Weights of a small transformer language model: 12 heads of 32.
MLP neurons of a small language model. Each row is named by its layer, matrix (down: output weights) and neuron, and shows model dimensions 256-383. Each number is 500 + 25 x the weight over its row's rms, rounded and kept within 0 to 999. Numbers have three digits each.
A block is one neuron, or neurons of one layer that tend to fire together. Before each block is what it responds to, as a language model described it from the Wikipedia text at the highest values.

Responds to: Paragraph and section boundaries
L10.down1137:506462497512529513515518500527496480523472493515536516448505521516518506521512494499543495462495454546502489481501503460489489503484509508500518504511519510463540515493517519490503525465510470516529496509493513485513514508507468523494511484507490510524513489521481529500497513503487485509516522476484501439491528558501523468481484492506468522481496521527490531483524495544475498489499
L10.down1441:482526502472507476515504504503481523517471507508511508463503498482495490486518483522537490471494503494479496480506511472504491477493481537504460486480518493486499489493469501531487529463544503509500508457501515521496497500533514530531487478503509521496483513501490473474474484468486514517494482510474505459491472537501468498532500514530507505506518511480467506479524485503515524491482

Responds to: Word-initial content pieces
L4.down61:479477489471506516463530516535520565521534462501467454489523513505496507539493495453503528501484491505486459474505525517447479489494483469496499481510475467505468482431507505498497511492501488488517508485535503506455492506494498501484494533468484513481472531474490516507477532546540473519473530472481462518512471526583516546530528496487478507506442486512518473551505487495546499515479
L4.down267:447496502472541481472542533504466501506524487504490474486502520511509538498464495479500496481492485523534482500518535511470492479525506504513484492519484515523507434445500512542501531499486478488464510501520502487487504523528502469505506515478500490489417510491505497495521462545535453512528552472495452543485494515529544527494483513509449483516486500490467492535495499503526461508519
L4.down1230:499494488521486529509523502492517493498509497455540519498514506503470510464472490459511533462522466545514498501495462521456482491451476509512535502500468533497450461503501492490501516478510502473505502468430531505505491508469485477459505501502506494515498488472479487497522526464549479539483480478535495533489495490506500467472468513509487490497483471495502423523473512495547510505501
L4.down1391:496480524529545485491523562559515536500534534526478512475523517495502525499505496477523478533491494482514466440482538502555498489492488512492472523489511506496478494492519497472509484491537509526505518517503509545532434512475464484517508496477458503476473475502479533508493502482548499524479515501529500528498453502502528472488500494501487530511495482449444476460550513515525529498493

Responds to: Attempt and mid-phrase nouns
L2.down45:480473479488504523540521438525503488505476493531508500524477529476548494510497530493523501482485545484485516495483517505521497513484510510543508550498496502463486520485480517507505523504534512493463489462529489460480505487492514486484488454539447508471489427549467487465508531500477509507475507510504505523527455509517510505472479490456510519545515483522503520490476459508464478484502
L2.down81:537499529505485520505529466512479486516479494496475461492526531476509515464531518489506479486497477519509475460516531522526491511492482488481491585505515510490502466539565506500503537494470466457529502479473514505520482527477457513469477499531511484532534508491451513515498505531565468461488461476510488533516513499544537465486483466460499540556497536513474487486515481510540510501535
L2.down229:514497492489466516489509445560519518479497491514455528491576513478511494520489533473514456508508495552491527489523520482502530513492529519462486533469489524498474465485492507532495481485488516494484512491512503477487478472507476473512517498510539442509468484516501485465523498473471461524529512514501489540500539488492506529520493486438549498562507501545500485491498501503520501510510
L2.down290:514520487538501467503520478505483524494506493528445482486551530473504507534450497495517475465534524459520506494476540506511492493464499518493511540493537473495466521523495492490492493467469500529531519533491458538511497469501472512530520511493530485492513580531507511486524496485460492476496454543511472516489537489502485507491462495466486512491474499524491517503479507550467481504475
L2.down368:483514501543502532490490502475487478486498545503540487517514524503516482509451525553503457472552491491555500503484495490534487500493538507488467457508522509497523501485482518526495524444444508468486496542497496462458509466519502509550507503495440529508497504523521520499506494501519483532509496486474487514544453537512456493473495465497489523481523493496490520479486504540518488506489
L2.down393:520475496485513544457516502467498509495494495493472478470481500474528513510516514463530492492496497505479460504452495474501486576443520519488526519508487484509486469500515524533496508480520504525512498513504474490544479523506484516490546459533532512518498491490492506530516469526481463478506482490493491488482471490508499532471497459523547544499498470478534498504462516504546520501531
L2.down1127:485516455517463482489494450521486497494495483514544535493474482508520533458507501489540509498517524481514491518544485512480500485478486544499518471507535508476465539494523505499541514505491489500433484467520504528499471464477477437538459498516550494501519509479541540469496539509510480478476495489504497553474526524517455570507463508459457532500499518533499534525518493511488478514501
L2.down1227:487463528485509546546517512486474523460492475488522532484491500482512485482496493511496500488503484473489512485483499489466488476514548514557529482510526514504467510533536530512515465474485503470475510492514548486492509460493494504509463459502527478475509443486490502543500503493504502478511511502491483532464498560518540546550503509490541498484506498529482498493469550506530527507501

Responds to: Word-initial fragments
L10.down197:503496536496549515519500518488512527492505481453489475512530529532487474491483493496519474501490550506538484489471482503524481442514483524543489480559475483509511478517473516548498485488476503502503520496491507492501514460499514464486482524514517490481505490529468474523543543502522503491506500507487471488498514521486535511478525450526486488540541497502480497495536522463482525502477
L10.down1525:518506508485559521515501498502500502512511480484469505578553505539457498521502497511534472522500589499503506518477502501494507424517515502494541491528493500525504459509485520514499493485483518496481490484489483525498494483521513486489527553512519487475508509535499435489515513504538511492514498508478494470531491503473508519456521477514464485529551512487476509501524529424476532493484

Responds to: Word-initial stem fragments
L2.down194:506493498498506470488507478502526508473480500478513523508482544469527524487503530530495497471454466511480450517530470521485454479497544525545487523502522455549525466495494465511491487498501507515474448476503490521478497472513498522504485511462547502548497484478439481514536541462510510465475499491534502517497487494546495445478478509491487497479539495496480485442482472516504500489520
L2.down278:506477500453519515497513492494487518494505488447505478493504547483504489491556528438499500490465460495491513483477468483487505512497500503516523535500511471482503494503476479477509441565503492501495493509470541501484502501494489497510501534496506498471497494523454491513510513452461499520517530492514480501471495501534550474513468510497487543482499483475460520502488553499471527454484
L2.down548:476539494508482521529501448569476492488530497508493492504487489458473518487527555504510475496452508504499508498529521473507491483526497511512497536479522526459525522499467504474486467528524505498478501489449469508479495467502504428486498451526502483483457502474531470483528495503512523478533497443504494528509475503493515429505482481492478492509506490492440471490480522511480476487472
L2.down981:495511491476502507496458475507522534485547446478480467492490501491505487515514505487465485479497519499460524530536537512505483516484495506530491531500522497506510513471543487476504474537498476448541518490502474463507507486522483506528477513501476448452483497503462480530511496538526501493502500438478459506492540520499518448544512487502471482533461505518488457499502541521508474474459
L2.down1028:482457527529495496521505483509550515514488503464493473519461527477549533487480512469480492521502486489504534514467538512527477536504520538492480522527508521485485450493532487501497471533503530518449499474550491509508523486502477502488463519474494484482458506472496515541499499505523506538466484513466506484467459479509490499488440545461498510524530481552477475508522534486513473520476
L2.down1084:524507517511509506519479525536499483490514509502488484500501527502492449477448516464454503487494499514497539464461470486485520463507522496495472511496519487538504459511474475492492461508517479494523481497483498460497530531510490535533500522492484481536481496468477555509537479512532487474493520473491468474431499499502526491503489531504483522500503504452420484447463540490461508484525
L2.down1407:527535452506478504523515483489529494498500479449490488468505479501492497500513534529559528486494505524520501494486489524568516529489515494513502493508516507460502527500531517487508468517541500484490488528522543498498510503487442488501496524514526517504493497465506492454521504468486521469495480491503491505509532506488489478522465537495532531531495487458482497498480500509524475482468
L2.down1427:489450539510484496508480494551551532478497474476483471484475499498535428468513476511475503491482490494500472519472486515466525471497464502514484547482491482514484477500518453485522469560531477475500487493473490480485483473532504510476523509525476475465516513548477477413513478496534537482507530456549483500497441465525524465459504531512528534480518494495441455455501515520500532462517

Responds to: Word endings and function words
L2.down93:485498506520507477492532461521472469497476488520491521506505519506499522469482519533519505520495482492520490492466502474535502488509516482502533561471529501500478525505467505470538505563495482488513482503443510492520438514487494490529503475508534448497513500491484523531492532499494437472515435491523498481471534454494531544494503449426500512510512445480517448493496518509458508463545
L2.down694:496526538494500469481534517456490469503451535536487469532490491518515544455496500498521503474528521507502527500503521502538510502490478471497475491509464484483484496539561485468500498498458500495542528509526512511511520496517510473485471499466474489505514478508512490476521504521521470496478536486490525523483515506478488474497484475537520530446531528516514518506552474502460517513479
L2.down920:504549477495494464517522531516456488596467477551501466488476506527477485498501479491522470496497527506483494478488529531493497483494502536509483460477504494513478476515534539480501469517476461509533505497512527456494523464473476520492492561485505480565481499527493518505506531512495506512486476549528500487482518501481529482534508518524492469462533503509518519487494467514519519465501
L2.down1040:453474510529525517545483458525515528486487478563498502474511468496523487498495463548480500484546512512476497458499546460511489532506513521525495512509519530498508506464514498514549519472535488481518450512502514462478540516481506512469493467501462498506501484448483496507467463532452487472492484477487530497528511549531494512525515494468523520491512499563473508490469466544544514509527
L2.down1202:509490449494454469468520492499476470496504504550549485495472494448536508489483501468484495493497473530505537484520524469508479521496532510474505467502506489467479491485514515488525512518511474505507493522505538437506525509473458536498471478487490507553494480453503521479484534532461492491510514493503507536455498500533521494525470548471494484448471526510502490489528469564503475486508
L2.down1375:506542534521475475489510521471492491486463489493490504461492482469530502486514484493522439516548477495497498517535447510505528525521542520501497505461495513517501411484525480475471461472486490487512521464520544479501501480482496516500492514494468490503488487483525489519513509467494493505491478469546465482503519513499546483473513553457507538463474442480507509482544479529512481495491
L2.down1411:507480497494471486470550505488475482523501497500506500499494486477573527455468516463523496502518471512512524477505498492535460498495524475435516505490510467490474476490522501490508495523468457495509456515519502472531513480454489545514473491480502444562472463491490532508503481592482499475505506484538526512498490523514539509539463540482500527465488490523496497464503485531516520488518
L2.down1515:499454484496475469498499516513483445503492457528538476504491483473535516534464502450514477512530498496499523510484514494509486518483519475466496478438498472472487466480532484504491528501462486512537489518515517469520497502461490529491477523520478493539484484480498509473493502507529522485501558472498496487498497502479551527481450530475465529441476501494500489471512487511535488490498

Responds to: Sentence and row boundaries
L10.down90:511486490489521503523487493488492495499438487489478472532492507536515503512512506522532507498506530476509495489488515495508503481507489490494487520494493510485505487482475504518486503488483498502499535495503463520513505489480520513519478513508502488485488523523494475506510518488504480525496487521476528454489519527501479518492523488523544478523520492489498503498509505475495525493486
L10.down1006:508469497510548514519524502522506532524416487480511501530516506520501498522494522537550504483505519493492478485482485505520494496483499493520503498522517499506523521488479526510513523465477492498515516494491487516510497508471502510497506534514476486477520498523507500505503511469525463498522527498496499449523506513520511510495495452496503484507516504505492495498496508517456493492509

Responds to: Word-initial fragments
L2.down253:534478526477526461507525531463497522548536505509502502503495486480519466478542476457522476530482500468507505514541468490510477500499552536528470534463474461463455462465504490484500471492503487495473455515498500460492509487507506484485488526500497495532469505535505505496554513508525504528509534534558455479496506483494486472532490473510528488508482479487507520533467442498513541466468
L2.down398:526527500476498496507462509483513530480480525462502424486536508492495503528464526488512524493485497482524521479485476494544533485512488473488494503475509502507556529488466525486492476511503479501494495517518535523472511467529499525488549504471455495501490532482513487546504500514487474462497540513508512491507460491518478475494457484531522495493477509488507458486506526530515529515464
L2.down813:484482468487501491481554512521460457485491517504489524480513483525503513477487520497462467497486495535545518489478517550502507508484467490514500478519495507529517503515488487496479499498561506520504449512518534497511495486520519528505495483507502488512493501491473481517469506475476518525491521459517508504495495509532503516453495519527513457527480502501527489461469469494535512521501
L2.down1003:467510540547471462463489482483498513489482495471471514520475514520510509472522501516460492501506541519500524469483462470541478509482521529519517515486502478561544457509485494525526529458516518540451491512463504473507493494504506560529503506500468506469530517524464481485538483553485531507490501464513488474508542504461480498477541486493551491487497498476522481461479530511470475481505
L2.down1057:515490517507485499527496512496546530490508442517521493530525507486530492512477513479545524519494515545524522455511540534489494503510520487501519501497487490452463459476507500512508452487464468499450497477492530492523514495520515547507505492506406473507483467507467500470476482500450486524522524516511530512525502501502482496485469519544449501477513461548497495497500522499496470562456
L2.down1179:543466510561521501493487475526525513524498499511478489508502481499520522534465519492501500470457525516512485516522493542501532486483568497493492525487510488517510553508485512526529504507508502526444492540467574535490515500468557534511489529526477497491496475543470488477500466485504521460516540493496475519496480489527505524446527454485509513484480492486451473500517495498485498476498
L2.down1367:526495518513514487525493493468503542543488471483488522508505530525520523518529492470500532478465488518516522532497513537476510527515525493524538485484522513492501511493497527531503480471543479493476506534486555486519514464495497487522466586526525514515517571548493463520523486486501511486505497482509500539485490503522519541510526518515515515501474509508489522511496527476557516505480
L2.down1458:504495472465539534436558567532531498489478516506486511546522519521505527471487477476458498495462519549469500514528465505490527531494509508461510519519468525523518542482525493492526501497508461503495476553473519522515485520526510501519451490497498507481476494490508507491497443470501493484529507480516475485514480485498489547557469493523530509490471496498544497474489511486495472519457

Responds to: Field-name word stems
L10.down318:488511513501475521486476503498480462549506513509474556528460492534512536491502530492523520447499530496529487488493502480501498516549495481482515500508479506529485477470501527498550532448502500472497488522508488492486471503524543507507499556472488534513470480510503503510542509551487475476484494473474503475560507469542541487497512485505536521552527510469496520424530525518501533498498
L10.down931:519522503526446466505517496500468499527496533491462486514500496509495483444499469480521491500439523514486525464485501535505478479515487481468517424534451495505479493515524489462467527460487496494494500494460477476503441490495505504478511472465538514522457420510533491557533501503451492469486487468504487534487431489550534503486511509546473483525484504460537446500460490515460486513492

Responds to: Section and block boundaries
L4.down226:493503480502516502494508533445520508494478476490493508525500514505472528495510434519510525551486521485511482510490484510504493483507521476484568501522479514519468493503466549536490461514511519471464506511458475513491508484494572463455481505532534474475465508503493492489512518553513512487524502555501466500531438470509501548523494460475468516509573498493516473507514527483505508522476
L4.down343:500513478555555475519493506491512517492463489490487538504509517468495513514516488545509452512550545464496498510479480496509520507522481482522468534501526487505523508461495518500486468483514515487525510501459501500552503522500491491493516504490489466496516520539516477499472508483499479485511516504499543466558520520492475533490498492517496480515523500481494500475497497468490517507499
L4.down1280:519510481486521535488513527489517486497518505512530523499541468492477504501448467529484549530514501504524479476571467496425502479467535462498521487496490527510489484470504474543503505515434496515483505509491498501484548491456557464463461533504511487486502525521464486490492489504501498487513522553509522496506420507499524557507463515480461480522528518511479471542491487499513486508488
L4.down1470:475472456505507509506533496473492518491478458496494531512489484506490504502488470491529538555480536477512541490461541521461482475472490474501519491529520440506498459491516525481507481516470485491505516513472494476479517498482495479521495539511492472515481511537482521547515554558482465516504493531513510487524508533502505509524474488496453484531498528518508531531516468457491525491495

Responds to: Sports career-bio words
L4.down970:454494454494463492514452455490509477465497484525506520508477520491497487544480461518522495490499516482483543484521511513544521487492500479496521502515477522471487471475483507530511501500484483524511500520494522505498526510471482488511508500477461531511468492445492464533476519498515547490457466518496527516538525497530516497528484514531513512507508538487503435460504527502507508470533
L4.down1064:513517451451466474536483414444538482485538518523501469515509497497510499450503537510492495474492504524477517493507480502480504478494514487511450489484535509482525508538507477521540516484500492514536500501494447443466505538485517480488468459452504506482505452457522478457487510489508501494489500546502505515497493505512510542522463490489520485476494460484449512525499524487494550470502
L4.down1264:436523471508507477488477487475499458499511450485478460489505564486494512525476494495492490512530508508471522481502500497480525479525519500465501483493490537503477501468476473521502492548494511508462511474491481500494578495470495494486487483481459526497493499489486488466488513435526541497520540489497473485452478523544549462547502511507483479525521522484521459481501537500516555462478
L4.down1398:479505520490500483497527414498490550474502496501526455513497477484512469501487528536482523512528512542490516499481542485484515486537519441506496504511505498462512514524482499500495535514497500459523497488526519445493504534461528513517533546529492494503474488471484496554467509455479461464512493502507481575497493536518534499525472474513462481479491456508478517491507527494537565524467

Responds to: Early pieces of split words
L10.down409:526496498515511519528544523491518453498500470491482500530508522538460490511449571471506496479508507497514494489495491467506509486480483453492496527493503498498559491520482486493493519485495439534524515528501499498516490461505504484539437545501515490487521494478483515529479541534506466473500470497489496496505501539529495505489498478489518511514478542504492535499527506497466489457488
L10.down795:513483531499543535507544547484502488487541528494500460518532524532520462520522497535511511493506554484536440518497458518507523500491508500510515533506519503479530506523484510511498499474489473502507499480527530493482525489478509448494460526488503499457493475506498454483508525509541501513487505505503514510495471530549524495476534456537522498513470496526472497453469513492487511488483

Responds to: Nouns completing set phrases
L4.down84:489526506496479505506487453533520474459501456496500461498477500493513492545487504517499494480489510487448526499478511490483506501497498502480509516510479511500472592445439533504510505539478519474495505542512510500503498484492504487532486460535500541484489466472525505495454534482496492497446511493472481519522531493514509502461489492469515478529470497503519486534485535505491474525487
L4.down127:513461508512523483486473499466493481475512510510493461495510503506494473482479509466501463500503533509524486473479529496532480502493511506493534495523501500480537540509482514465504487525467502478458560514489499522498486489532523482506509519533456512480508500512531499502502512535491509492473516484523487493460515494514526473490464526565498459479502458535466485489528491490488452525496
L4.down446:477497498508485503458533525486482538517528468499478471486513548503517482535485535504483478538481497501479493486470513495520495520502505480480525504465504488493448509506514552536463507481502483509457512535461518485474483491510493522496478516518522480497473552474492489518501487526521497536504544496505493533496523527517508528526455477496515488501494483457513511536484508514510522514477
L4.down1258:511477511544509488525490502475469519504528473509498457488500551506546491509518525501504512534499486510437497493497501472511508485482508530491490507520545494532510514507488541481489519510472495472456490533486495497506487480535471515470520477537448484502495566502525459473479520513509515515541492516538495513495509470512512523498443508498497524482502459525494497546492502494497457483495

Responds to: Post-constituent boundary tokens
L4.down42:537438535496501524497536492503508505462438478503471517483462508471485490466455513527511521517482499488495484488489484503523491502497500463486495504478490509513507488515472495497496472477515530500462481506497504431512529484511560487517526525522523508452485503509513483529469503486499480509496545535460488486518463506480467501433511498459473491530509546501481515477522562493510520502470
L4.down94:468505512497518522508478454533498507480505522566484499484514529474511469460503486506518510501511504493459438552513507491497530484517487544521540534469491480515492479515483490546519497466566519459536504455521504537483526503466470518479483466491495494485463544490539502492519487490535523527467444509497491478494498509519490474513481491543538472504491482516464456496449506505509535499511
L4.down414:502465516476538478532508482505509500526507516514516466477554484517522499494516452532504496476477515516442445491480524486526478505493487520498485499463525523503505511506501556481478548452507454471528476474508506510494503533484483506477519476469480472522524485533530510464503464508499471518480495445482536521489505561541481529515480432504539523505467493485476464484501501513500495507472
L4.down1124:494517480515553513486509491527529509508470534539478513467498530506538487502467518475493536465482492470539490542465517506518493469503527512521528510525489486529516495535477480522478471467556498475522479458496504492476519505498507484470509517544486482525500478498489517470494438512480497480454466513533466524514498525518502474544486496529493488525514440498478520488473546501514543474450

Responds to: Word-start pieces in place articles
L4.down1139:501458484532466449495510515507485487492464476495484547525512526514508549468548484496492499505479531495466487468488507496482435484452468523477519516514538547526503544515508530504490563524484501522497516449463531496482480478499486490472565498508458487527470525512515469505513509499487504483481457493520519489462503471436461481480507522474504508522487543515513463509461535470516524444558
L4.down1341:462471524555517476496487500492506509455531491518439491500482500522491476508492481456560478507495504479527439459481491499509474489520504499497464523513532446520473471438491483498471546460497508524512531516539494550527481510487518522524540502530532491483457498475502474507504498486511475537470528496488517523517510526462495482477545501531490549535516492503507492497575468507483496516523
L4.down1365:496512492470479488485495488447509500497487439495521509532551481502513489506498460527501513493541512488499529494468486501509497503414508488508538483450485549475474477512467495530524481439528490484540490555521533495502502478449516469539508515504539484496477569461511506515488478539498466496491490507463485525465472548511513525483518505463524467519494447491491498490509456518524487515514
L4.down1462:496509516487507516500501524521519471492437514531526520495549496522495537542496497510500497498484498517505520490510481509481532519498482533499504505492505531492543487485472490506525506486523500492520468466492533490522478520506461495494541494497504485508452493512499480466470490502494503494445515504507482455463480477523490448460532507505492543499522473479528549463473530508461524499504

Responds to: Member of / unknown
L2.down71:467480558527486508476482497485526510484462510449516521484551487495555521508486538547480501486473499527497535437446493528518481512497511481543452492498517502500522508492520525543517538486457484508529496519514532545505531512521501508493488465519484472462493504481448490514447486515447500490488518475494533505458530531530482515478489496460515464465493482544485509484473493516497522490518
L2.down346:451501500472530527497515467521531488531550555505467487507539489521495486505510525486511543533494505475516524514472494496520510482513491504488529499490512510480451456523511475505508482500476499473525512520484533513494516495533528535440471545484504545455508506505490536460491484503534479488479498510504478539511494512507540521519496504495517525513497451502598496529513499506497513453505
L2.down585:449467488506508514500501498484497460507503508499495476513484495459494571482476471510498492491531488477478525490474509524535483482478462489446484489493521509486431481488551521535464526469459482502526509476506453517472501465487514442541522478502475472548505533471505479482492523504503484503482524502495518518494477519511490519516471454514494451495505481518499496475507476527530499487465
L2.down590:447463478506511548513510505479494518480507486490492494481468508497509517549494500477515496478509479476472513521485494535484501510505549506543505487520487521476527526502516496495476503521492497522470490476505528479492546426500506489501477494553452497461500513463505493501486504490470479476516486506475526489477500521492491495512519509506520476493492504536474543493527524506536521509499
L2.down781:436508473425474520512535501473516501497496460486520507480493462496480505475516501515466491457511530476529507489518529501503511540465514492563541493508533521488477513510469504497509502504508488495493508453492497528481472497483568437508493488530470529506508469505481442492478485514474534490481477513513486485464550490495497571491497505490577525496433454535529481495474544485496495510521
L2.down940:523482473486513484548492511490513500512545469514486481471526473426500524535502508472485494549492465466494497495475457540456489490476483471531482503491540532479499480497513507525503527434488504500484503482502496497478540554526484480427458497521488495484486505509524521486516523495489489479475511523485518509460534517492468523513526517507522486477491498502476506495516475499551526508547
L2.down1070:506427503467498518533438503507473490524530521491511449483509539469506567504510492489485430506471463492492480524506488509542560502504531473493523461451524495479485509521499528528506492500503475496485499506522521521520482494545493505561517510479497535494538528505503516492483489503507508505525526507494481481546486507533453536468474496515520482470473508499433478491518501507557481532489
L2.down1329:511485510482535481479503528503494503500489525464504501501529495508509516489512506509503476486469504523541481489498463496510504478521474511522492472476495499532506464519514496478554507494527507473537495491521501518486548511482518495468460513569504494488517502520524493502537510487560507490498495495534491523496515492453471509439514510520504470501498496496486472491530499517510510505514

Responds to: Sports biography descriptors
L10.down117:508491485478532523467518467480533498525524522491500523472494517508521538462490548494503496485438487477458531472467502487523526494519484502480477496511472480476529498509538431508482495510556490525483486528466514504522489499534534509537489490512512474485562480496547508507495515509457494536509486516505492514452503489497475495533503522503500471504489535484459551487487489493496513472484
L10.down1321:509519514503521485504496469487567502541499464472521523526436448513497560496547514481522534493468549488464483506500505467499507516546548530519478532499458502527487490464531491504525525531530483497472490538517482464490479503534496523531498532490526471503533488535497502522509496520486484518461506511542513545484515452508481498509464497481500512497499534549451534485496506482481468510493

Responds to: Sports text word fragments
L4.down434:505494536470500502484462489536517499509492521534509537498499505508527512509458501506532495536487506538499526551523487482502501512536525485514492542486482466512465480493494497495515532493485464507514490495465511491512488531500509456503478488517543485515469464465501492524490498460540512473527502545458503518486470470528516473452487488481538482544514464482499500463518503518466446490521
L4.down647:475520472491495513486500504480516501474517512499478504490528578514512462509499529503504520506495506506482510488518484482499494499498505518489563510519529472510526537514482477469525525499497480470477481489487490462400512532536514515537525509481499504515448517510465514486516493509504544449506516432507485481511535522530511515489459517463487560514507493460434469499491502497440483511480
L4.down739:471513546501486538474464526438554494484526466467516506506497528512500457527511506496481520501513498509490471489532504480507490492498431548503468487501482472546500495489533482478474546494522467523519466474540513493483528490505475501533486498503443519482506492518477496506553518512531506509515435454508501510495502507515521487517460522511509486514513542519482453522502516478479470464494
L4.down983:484507508466503504547527507503473467505521490496494500475510516530536490503552467517511490511456530484482522515500489485500529489511504539518492469488482520499489481522519512512525518463501495472468478517513499480494437506527463508451463516528517450505490499476550464502529489496504469494547540510497496497525478512479521508494477486475464517485535501503507466515492545491530546525517

Responds to: Wiki section heading markers
L2.down137:465465455506511511541482471503465519456449532531490552506525450483457479513532484490497437525524532464454472476514460537483522497487519522512513496493506510505455510476509502542497486468483515510484498497503537462508532509495497502500480486468455497529493505519519500465511546531506551531497473507520492513526524502511520546501489495486519492496512513524495504508495513490526482461504
L2.down201:469489457521486455524521490532524502493426464491514532524512482516468507486496480505527544499503543488493528474452489524506479455478479490528492475540521516517455491529522508477524512501514516496517475529473489479456490504512551479493493548496484503506502531518450510520518529519496481520471488535476485495506478463541524546503520493496492508528515555490503495485512508488466480519495
L2.down239:527460515470501519529516514562442483500478534532516494490490493475493483502507511509504477486551497469490513497530452520508468468516496506473533468514508484466508514476485518458537495491476502482442497483509516473495535492465497489508511537488522464531489497517489489506518527533472512505461527493490514489489494524486497523478495491471482503520518553532486530500513485498485444489452
L2.down534:449465496515515486459495501512537486503464487501545508506445480518535483541436477528506510527512512514489497493469489480491498549495481515475465464481491500498471550480501504508530502511516516506479512507463512496498525497488489552479477512484483515458492514497519514498507505517488497494481502521484484458465503510508470516495492476482482486477480538514484538506530544490445503539508
L2.down838:493498476499494522506522523533486485486462483506504510513479485480475523526477511471526462513509502503460455513516480513531554522491548488535486517520507515510460546456521513512484514553467559503499491528465505509505537508478558495470511533475506474481502510503530499479509501541456516517493510522514525491506538498453497531515485488494479466499533526494519458538499480489491440528481
L2.down888:480507456502503461502503521520487482485506527514504498478485469500490519526498498504485496466502491489499500486542547493536490481524520510488448447570553480515465494513509450519520491508548500535496536537544488527507475508493481498533468498498477494448472506501512516550499493534479502504491502451513526526552473483534502536500554531483489499464504467512469492488480467517470481484481
L2.down1309:513519533480468481479540547503474471481460471486490432525461460500491496530485480454545481487507519513519497502491491512480517480456525469542514524502475515477474484521476521468487480507491498477493489502526522497515510506497503525473452510526498471507523484509498496490522532530487534501476445535527492490518460549481468491472494493464503481509511545480527530519528455484489477500561
L2.down1496:491506474466460504486490497550494474506436490519519573514475467511478548519486507516474512530521535492471537499549522511524502477499538475499506485493500502477487507465512508513491478493488510469497498496440534506491485528472504530484470504475473500524501488521437463493507548484497513530530456492509493457553523512440489533473487512492482517513480513478510556509522451488476509504502

Responds to: Guitar in music contexts
L2.down172:518499559531550513449507486509468537470516475527552460499517445511526455535473496472483467483528520507533531483484509476504495472511498488509463497491500527533499464487525514502490490499500475499474545504508492488505556508505475487491503502491520488517528519487505529485481471538543432502517479504498492514479528491504547494520509501529505470553534533508483536520476538473481537509516
L2.down489:480495540492502543473508496460466503496446509534459537485465468535445499480490497488531495518509484521530508487453524520530505464496504521500489519483513456481489504481514488478517514461569501502533519504501485557506430534514483495531445538503513467522506491507481504504502505468477421526475477472480458487469502493499499458568503479479491533512465476479501480510513499511474469500454
L2.down670:523499494514476533467495459535507460514468477511534534525472482513508504501485512524508503554510505517493497497533499493520529504465516505487473496507468533511539510496484479542483487499499521499429442502467506433506486499518537547524516460479491518510474515516521485543529508527488497525516506503466500506520511464480479532518481497469502514504534547513498484492493499515517500491556
L2.down812:498471523529540535538506486482521515481526514496467476505459471464484474543516536560493528455477499529495448480503518530512499533497518484545506541478478488459496496546497517517501492512525502490509556500560515521512494499516529489494523467526478513502531529526529518478451512494512492541506438481503510475536479484534501510516544520526500504540512451466469506519512482494548437517498
L2.down829:510462484511511506480547482486482510496481453499488527488475506536507516505510497535518548504494510486482547474521552498502524497476489521459518504503514493496543510527499490497496511500530542524521473503460534501521461510503472507509484527500493475488536489499492470522497503498463488528494495525527499535468525438476501501504507502507506504506481529536475480463480503516489466536496
L2.down1029:492502463534500535518505502470490531450486497525518476508531471495530511485498511482488516476527505534484485467540487492509523463474489485478484484478479495508535478491489496490487484522455510561502491529565460476512466450508504480478492509513488467510488480519471480510485471538476421537483519474509476507494497511488494496511537534528489456467466517487480491502488500506535500514469
L2.down1104:523497515515511521532527479513474497508480535471512480482466506491504448462506471506531559462488501492503485469481446459503497527487546452548491538475530474494476441540500499528534491489512464512513484521494506457503496469453492563500496524527564515569505463530516556513509463541526470494493524480516522509487529498510542538550500516487476540552478512515475495492506520509492511504532
L2.down1287:533538487488490484514515484472487493487488474529511500495486515482524467482491488547526512477513522472494454494477500482476468479474503494517529524487474506502485491523489499503518463469522449496504496510518488461463489467481506493480506508542532489495517506506500523524489508493533525482462510542540526476453500519516534531532517531486480530481461526479491477527473539500492482532452

Responds to: Word-final pieces, relational adjectives
L10.down57:447471459530510491495478528485495513525510495513459534497486500522500455486522516529504503529469515473485528463499505482515468482502586494494505500531486509537500516476515477488494507505487518542459494534512517487506528515447522477482486470506510511509464496483494472479519471528462488478506552510504475530523515518507501486530506494520569465491503494474450491485470492519489502473473
L10.down1157:483507513520526522516483523502485524498483486495544546522498467530487473512531492501512519526560534507484490558520476517488508484484517505470489513536511524507487468497488476504464513505509493504461458491508499501477499476488555507478469501505488500463493484516510471483531493531517494480517517473511513477482458521517472484505483503460502442509493505482484532471464509502505464529508